Weights of a small GPT-style language model, trained from scratch on English Wikipedia.
Architecture: RMSNorm before each block, rotary positions, no biases in attention or MLP, untied embeddings.
Training: a variant of Adam for these matrices, 258M tokens, 7868 steps.
MLP neurons of a small language model. Each row is named by its layer, matrix (gate and up: input weights) and neuron, and shows model dimensions 160-255. Each number is 50 + 15 x the weight over its row's rms, rounded and kept within 0 to 99. A neuron's up and down rows have the sign that makes its largest values positive.
After each neuron's rows, "fires in" lists the words (lower case) most often at its 100 highest values on Wikipedia text that the model never trained on.

L4.gate607:49 71 23 51 57 78 33 42 78 32 46 42 36 45 75 49 56 36 44 39 69 51 58 67 61 56 64 69 70 51 50 56 59 44 53 75 79 76 47 40 40 65 65 74 45 74 68 30 53 73 42 49 36 65 31 71 42 45 47 55 30 45 80 39 57 70 62 55 40 71 63 38 67 53 70 28 47 51 49 39 50 33 23 38 57 25 61 52 43 68 50 55 47 39 47 80
L4.up607:23 69 58 39 59 58 42 33 51 63 54 44 30 55 48 41 59 63 53 35 61 42 63 50 66 29 45 71 36 29 51 51 48 50 57 80 33 65 40 52 50 68 31 54 65 26 41 69 50 61 74 53 57 65 62 54 36 57 61 52 59 73 31 61 48 55 36 80 27 57 72 45 45 58 47 56 44 61 54 35 36 54 18 37 50 36 63 85 49 39 26 52 23 51 57 61
fires in: "to", "bergstraße"

L2.gate687:28 57 61 53 43 57 48 42 00 30 34 42 39 40 59 64 53 37 62 65 51 85 50 51 76 55 53 59 73 52 21 52 47 42 72 38 88 07 62 23 33 45 55 30 68 38 46 62 58 53 48 44 44 52 68 26 34 57 58 54 63 51 38 66 62 53 30 47 42 22 61 46 49 42 49 47 26 43 59 19 81 47 54 46 56 40 50 60 43 51 55 19 48 30 58 44
L2.up687:42 42 40 58 58 12 46 72 50 63 37 40 71 28 50 32 49 55 39 27 45 35 47 46 57 46 56 24 40 43 57 55 35 55 30 59 53 31 47 64 35 68 58 37 64 61 21 33 46 60 67 40 53 59 53 16 32 57 51 38 81 41 36 62 51 77 46 55 54 37 62 40 46 55 41 59 55 70 64 60 66 56 45 47 17 49 50 48 50 68 63 30 28 74 37 47
fires in: "of"

L2.gate645:34 16 63 57 74 51 68 41 54 46 64 41 17 34 37 19 57 07 50 57 37 85 60 42 77 51 56 42 38 45 23 35 36 67 46 47 71 42 68 34 49 31 59 58 60 45 37 42 54 59 54 40 35 61 83 16 46 48 57 53 69 56 34 69 55 76 22 55 29 50 49 27 49 37 45 35 17 49 54 38 77 35 35 44 58 45 56 45 58 58 69 45 49 14 45 35
L2.up645:21 19 61 39 76 13 67 43 31 81 63 36 33 51 37 44 62 62 36 66 54 44 60 48 72 59 40 25 62 71 54 47 28 44 43 23 51 38 47 52 37 69 48 24 51 76 20 49 52 35 36 53 53 46 43 36 51 21 55 48 57 72 53 43 44 60 42 47 37 24 54 37 52 41 49 23 39 78 44 50 58 75 41 44 55 40 62 83 74 63 45 37 56 39 59 26
fires in: "of", "for"

L10.gate405:38 59 35 24 54 45 47 58 65 48 56 27 40 61 47 50 36 47 43 52 86 44 70 42 73 27 31 45 53 46 52 46 58 41 28 62 36 49 21 48 28 76 49 65 34 62 21 52 51 66 34 44 41 63 46 69 42 69 43 36 46 54 35 44 56 53 48 42 37 66 63 46 68 53 56 43 58 55 37 72 54 32 23 25 47 58 41 57 45 64 46 38 57 56 50 52
L10.up405:49 93 24 38 59 71 39 39 48 45 46 40 21 49 47 44 54 61 51 64 51 74 54 39 63 54 79 45 33 33 64 59 56 41 44 73 49 70 38 57 64 52 36 66 81 69 56 44 42 40 25 39 52 57 38 69 18 34 43 52 50 52 73 49 53 69 50 38 60 38 44 61 39 51 50 44 35 24 73 54 19 37 27 60 62 58 45 45 70 48 31 56 52 45 50 70
fires in: "to", "that", "for", "about"

L2.gate258:24 34 70 47 28 17 38 66 47 92 69 21 33 49 49 56 70 49 33 55 47 44 62 49 43 51 84 50 29 86 85 55 45 61 49 30 47 60 44 54 53 91 37 37 60 51 27 46 33 74 37 65 54 67 57 61 72 52 44 43 76 26 71 57 44 79 40 42 55 49 61 31 63 50 29 57 64 68 35 36 50 43 35 46 50 33 44 80 58 58 58 33 32 38 49 47
L2.up258:51 76 63 52 75 65 63 56 58 48 40 44 57 73 75 22 27 55 14 46 48 36 44 25 65 44 41 19 25 46 71 44 37 70 36 47 26 72 39 54 32 71 36 66 65 63 45 45 84 76 52 50 54 34 70 28 47 29 32 74 34 33 58 59 60 63 21 33 49 53 48 42 64 49 42 75 46 50 35 48 21 46 48 44 40 53 37 49 53 56 79 17 46 59 53 52
fires in: "of"

L9.gate251:14 30 56 39 57 46 56 59 38 59 42 59 45 76 58 70 46 50 46 46 80 29 74 75 39 64 40 39 47 60 60 51 25 43 67 40 62 47 48 37 40 44 38 55 15 67 43 63 46 65 58 42 72 29 39 51 50 51 70 57 68 36 55 47 54 68 57 25 64 43 59 49 52 60 55 39 53 47 53 40 26 35 67 42 71 38 43 29 65 60 46 22 45 45 65 21
L9.up251:64 60 50 60 35 70 26 39 67 28 67 71 54 63 55 56 67 28 38 50 64 39 67 70 33 57 38 08 54 42 74 30 62 28 42 75 49 39 56 54 87 44 73 55 56 38 61 59 59 56 68 47 64 55 64 46 60 55 56 59 62 30 63 68 23 71 59 35 35 34 45 59 64 49 34 30 37 33 33 22 32 61 46 50 61 80 51 45 54 41 76 72 58 59 90 45
fires in: "and", "fifth", "4th"

L2.gate348:44 78 56 80 69 22 54 65 39 94 39 34 40 62 50 80 35 61 49 27 56 55 56 24 41 63 43 42 33 60 35 60 55 41 50 40 60 59 80 35 37 68 36 35 71 50 37 54 63 50 25 48 51 66 65 49 73 39 47 36 35 04 65 36 41 34 59 76 62 42 72 50 61 57 40 83 65 49 30 38 21 42 70 31 39 47 43 54 56 48 36 51 30 46 56 61
L2.up348:63 46 35 63 65 47 34 74 48 55 66 51 56 43 74 37 43 47 33 33 52 62 45 39 54 56 42 23 66 42 57 74 42 60 42 43 62 47 43 70 53 70 47 62 73 66 28 65 68 57 59 72 49 43 64 67 70 44 80 75 22 48 50 67 45 47 54 56 58 62 39 33 43 75 40 55 61 43 35 52 29 65 59 32 79 31 34 52 45 74 71 54 48 62 54 68
fires in: "of"

L4.gate678:32 55 67 75 39 63 60 60 60 47 42 62 21 77 75 73 55 61 73 54 44 36 51 53 41 58 58 38 29 57 31 65 29 45 71 33 70 46 59 34 32 75 37 55 34 38 39 41 47 58 33 46 26 67 46 32 33 33 59 28 76 24 65 66 42 53 52 36 23 39 59 62 76 27 50 53 51 40 33 30 55 30 47 50 38 37 28 42 32 55 47 39 47 21 28 48
L4.up678:66 20 56 51 52 57 64 74 37 44 43 30 36 24 36 14 78 43 45 55 31 65 65 33 61 49 58 44 59 59 68 39 46 59 54 67 51 58 39 79 33 25 37 42 55 49 42 61 66 27 51 54 51 61 72 36 61 38 28 40 77 61 56 65 55 56 62 61 67 57 49 62 33 55 55 58 65 47 39 53 64 74 56 45 34 19 14 45 51 55 70 31 39 39 52 47
fires in: "of", "succeeded"

L2.gate216:47 47 32 52 47 34 40 46 58 80 73 41 47 49 51 43 26 55 39 32 51 45 37 23 38 42 51 62 54 48 58 60 71 43 52 62 51 84 55 66 44 43 38 47 54 61 45 50 58 42 48 40 45 36 26 80 58 50 72 69 43 34 47 64 32 83 53 25 48 83 52 80 26 64 31 47 54 72 60 49 26 45 88 37 44 57 68 54 76 52 36 46 38 60 51 27
L2.up216:57 50 74 41 68 55 46 44 42 32 51 56 44 58 54 58 95 29 54 45 48 60 45 28 45 51 58 63 70 67 20 68 56 62 72 39 69 53 67 58 37 55 64 62 45 63 41 86 64 64 49 43 46 58 25 44 66 28 36 77 66 20 57 46 51 37 30 63 45 58 37 51 35 64 46 27 21 42 67 30 59 71 44 57 29 30 67 49 40 42 59 62 59 64 43 32
fires in: "of", "men", "7", "children", "women", "5"

L4.gate237:63 25 57 68 58 45 52 46 67 48 21 58 40 39 24 63 70 59 38 57 37 42 57 40 60 41 47 42 38 43 46 68 45 43 70 67 79 55 60 35 49 23 37 88 64 56 66 53 36 38 18 47 43 34 59 53 62 31 58 72 67 51 11 54 44 36 56 30 68 58 77 30 41 44 70 84 48 45 79 67 62 49 42 32 34 29 69 74 43 57 62 18 67 63 51 79
L4.up237:63 20 53 63 58 39 45 61 45 57 37 47 42 32 37 40 73 27 28 61 35 23 70 56 54 58 31 34 41 32 56 74 57 43 72 73 65 69 54 66 49 35 30 81 81 49 75 51 35 40 40 38 56 37 58 60 64 15 49 80 64 68 40 56 31 50 58 31 67 44 75 26 61 39 82 68 65 41 71 53 59 60 36 39 25 20 56 68 45 64 50 32 73 60 46 59
fires in: "her", "his", "my", "herzog", "your"

L2.gate361:39 44 50 54 55 37 65 31 37 38 58 49 37 22 40 34 73 51 36 56 37 99 47 44 57 44 42 45 53 36 55 25 38 45 60 32 53 20 28 29 38 47 58 50 51 34 53 45 47 47 63 58 49 63 31 22 23 49 52 51 77 59 30 61 71 63 13 56 47 24 40 45 63 24 37 45 30 54 48 54 83 38 41 34 37 58 61 36 64 55 69 52 56 14 54 42
L2.up361:37 53 34 65 58 40 38 63 50 54 83 39 46 51 19 38 47 55 43 53 24 51 68 74 42 69 90 52 42 75 56 45 43 41 51 57 64 21 40 51 32 56 60 56 73 77 21 32 46 33 36 65 54 58 61 29 77 43 64 49 44 24 56 47 69 60 23 65 71 45 54 39 47 41 64 43 39 64 74 30 87 60 49 66 43 39 65 47 50 54 60 25 39 41 19 43
fires in: "of", "for", "57", "11", "44"

L3.gate238:44 58 54 62 41 45 28 50 38 54 56 28 52 18 37 56 32 51 20 44 46 66 43 51 59 81 87 32 40 75 12 44 64 66 40 50 66 49 51 55 43 50 21 61 69 63 43 58 45 80 69 51 68 76 67 52 36 59 53 76 59 56 48 70 27 52 41 55 23 49 64 33 40 56 43 29 48 46 31 34 38 72 82 31 54 00 80 31 46 46 44 44 53 50 62 49
L3.up238:44 43 63 45 38 44 28 37 46 62 23 37 30 70 53 49 52 54 58 39 55 37 44 42 38 40 44 58 41 72 46 39 78 61 56 73 37 55 47 69 73 49 63 32 27 68 55 67 56 74 51 58 58 57 36 69 51 57 65 78 58 43 55 59 24 53 55 44 37 48 47 68 47 60 42 29 50 53 56 56 41 51 56 24 62 25 85 24 53 53 26 36 48 66 59 34
fires in: "people", "men", "children", "women", "votes", "total"

L5.gate50:47 55 55 70 38 69 54 64 69 48 40 60 43 42 32 59 78 57 40 39 68 63 46 71 40 42 58 48 35 59 23 66 45 50 71 16 59 55 65 53 29 46 45 53 43 38 53 43 61 58 34 63 59 62 39 50 28 40 43 31 51 48 60 39 33 26 58 67 65 45 68 38 46 42 70 43 52 51 57 40 67 86 47 65 39 28 43 74 40 51 38 59 40 63 55 43
L5.up50:48 46 69 13 39 60 57 44 65 47 61 42 39 47 56 27 49 35 39 53 46 48 36 50 39 18 82 62 71 17 62 38 56 56 34 48 57 44 67 79 42 49 40 34 74 68 37 80 76 36 63 70 79 69 32 40 83 54 58 56 33 76 45 47 63 52 57 35 47 50 47 53 28 47 77 31 71 71 55 62 59 30 66 41 79 13 49 60 70 55 68 43 40 58 48 48
fires in: "has", "have", "of", "had"

L9.gate693:35 37 60 44 58 47 35 57 48 31 62 48 30 56 50 64 58 43 47 47 54 56 58 45 61 41 24 39 32 55 33 47 36 57 39 58 40 55 54 44 61 78 44 50 60 64 42 33 45 20 65 56 43 50 67 42 36 57 55 67 38 16 55 59 29 54 42 45 48 46 45 50 46 34 49 89 67 42 70 30 21 24 21 44 84 37 42 52 42 56 25 44 45 47 27 85
L9.up693:54 24 60 30 78 27 44 36 36 48 60 51 36 15 33 42 64 58 38 34 28 42 85 53 63 40 52 23 70 36 36 65 35 46 49 43 46 52 61 59 09 68 29 54 80 86 25 44 49 42 50 70 56 46 64 55 61 21 33 42 48 28 29 43 20 47 37 76 59 43 19 32 56 77 70 65 65 43 47 41 39 26 47 72 38 55 57 78 43 72 84 39 47 48 46 73
fires in: "of", "for", "on", "to", "describes"

L3.gate221:70 61 51 30 47 33 37 61 58 49 59 46 49 79 51 56 40 68 47 42 18 40 62 51 38 53 36 53 34 81 38 60 56 45 46 01 46 48 41 69 42 63 47 43 84 49 65 69 70 44 34 41 60 63 32 56 51 67 58 15 32 55 35 30 43 41 68 57 67 72 34 68 22 56 60 69 44 51 37 83 33 69 57 44 42 48 60 62 43 48 20 60 31 60 60 45
L3.up221:28 63 48 63 37 48 52 60 55 60 46 26 47 73 70 43 46 62 65 41 67 59 64 25 44 39 51 42 58 67 89 44 58 37 32 46 49 55 61 39 31 65 54 34 46 53 39 68 52 42 57 53 36 70 55 54 28 43 49 34 56 60 54 32 47 68 63 52 67 51 63 34 42 87 35 33 63 58 54 43 56 39 38 33 59 66 64 67 60 43 75 41 52 58 38 63
fires in: "of", "7", "47", "67", "28"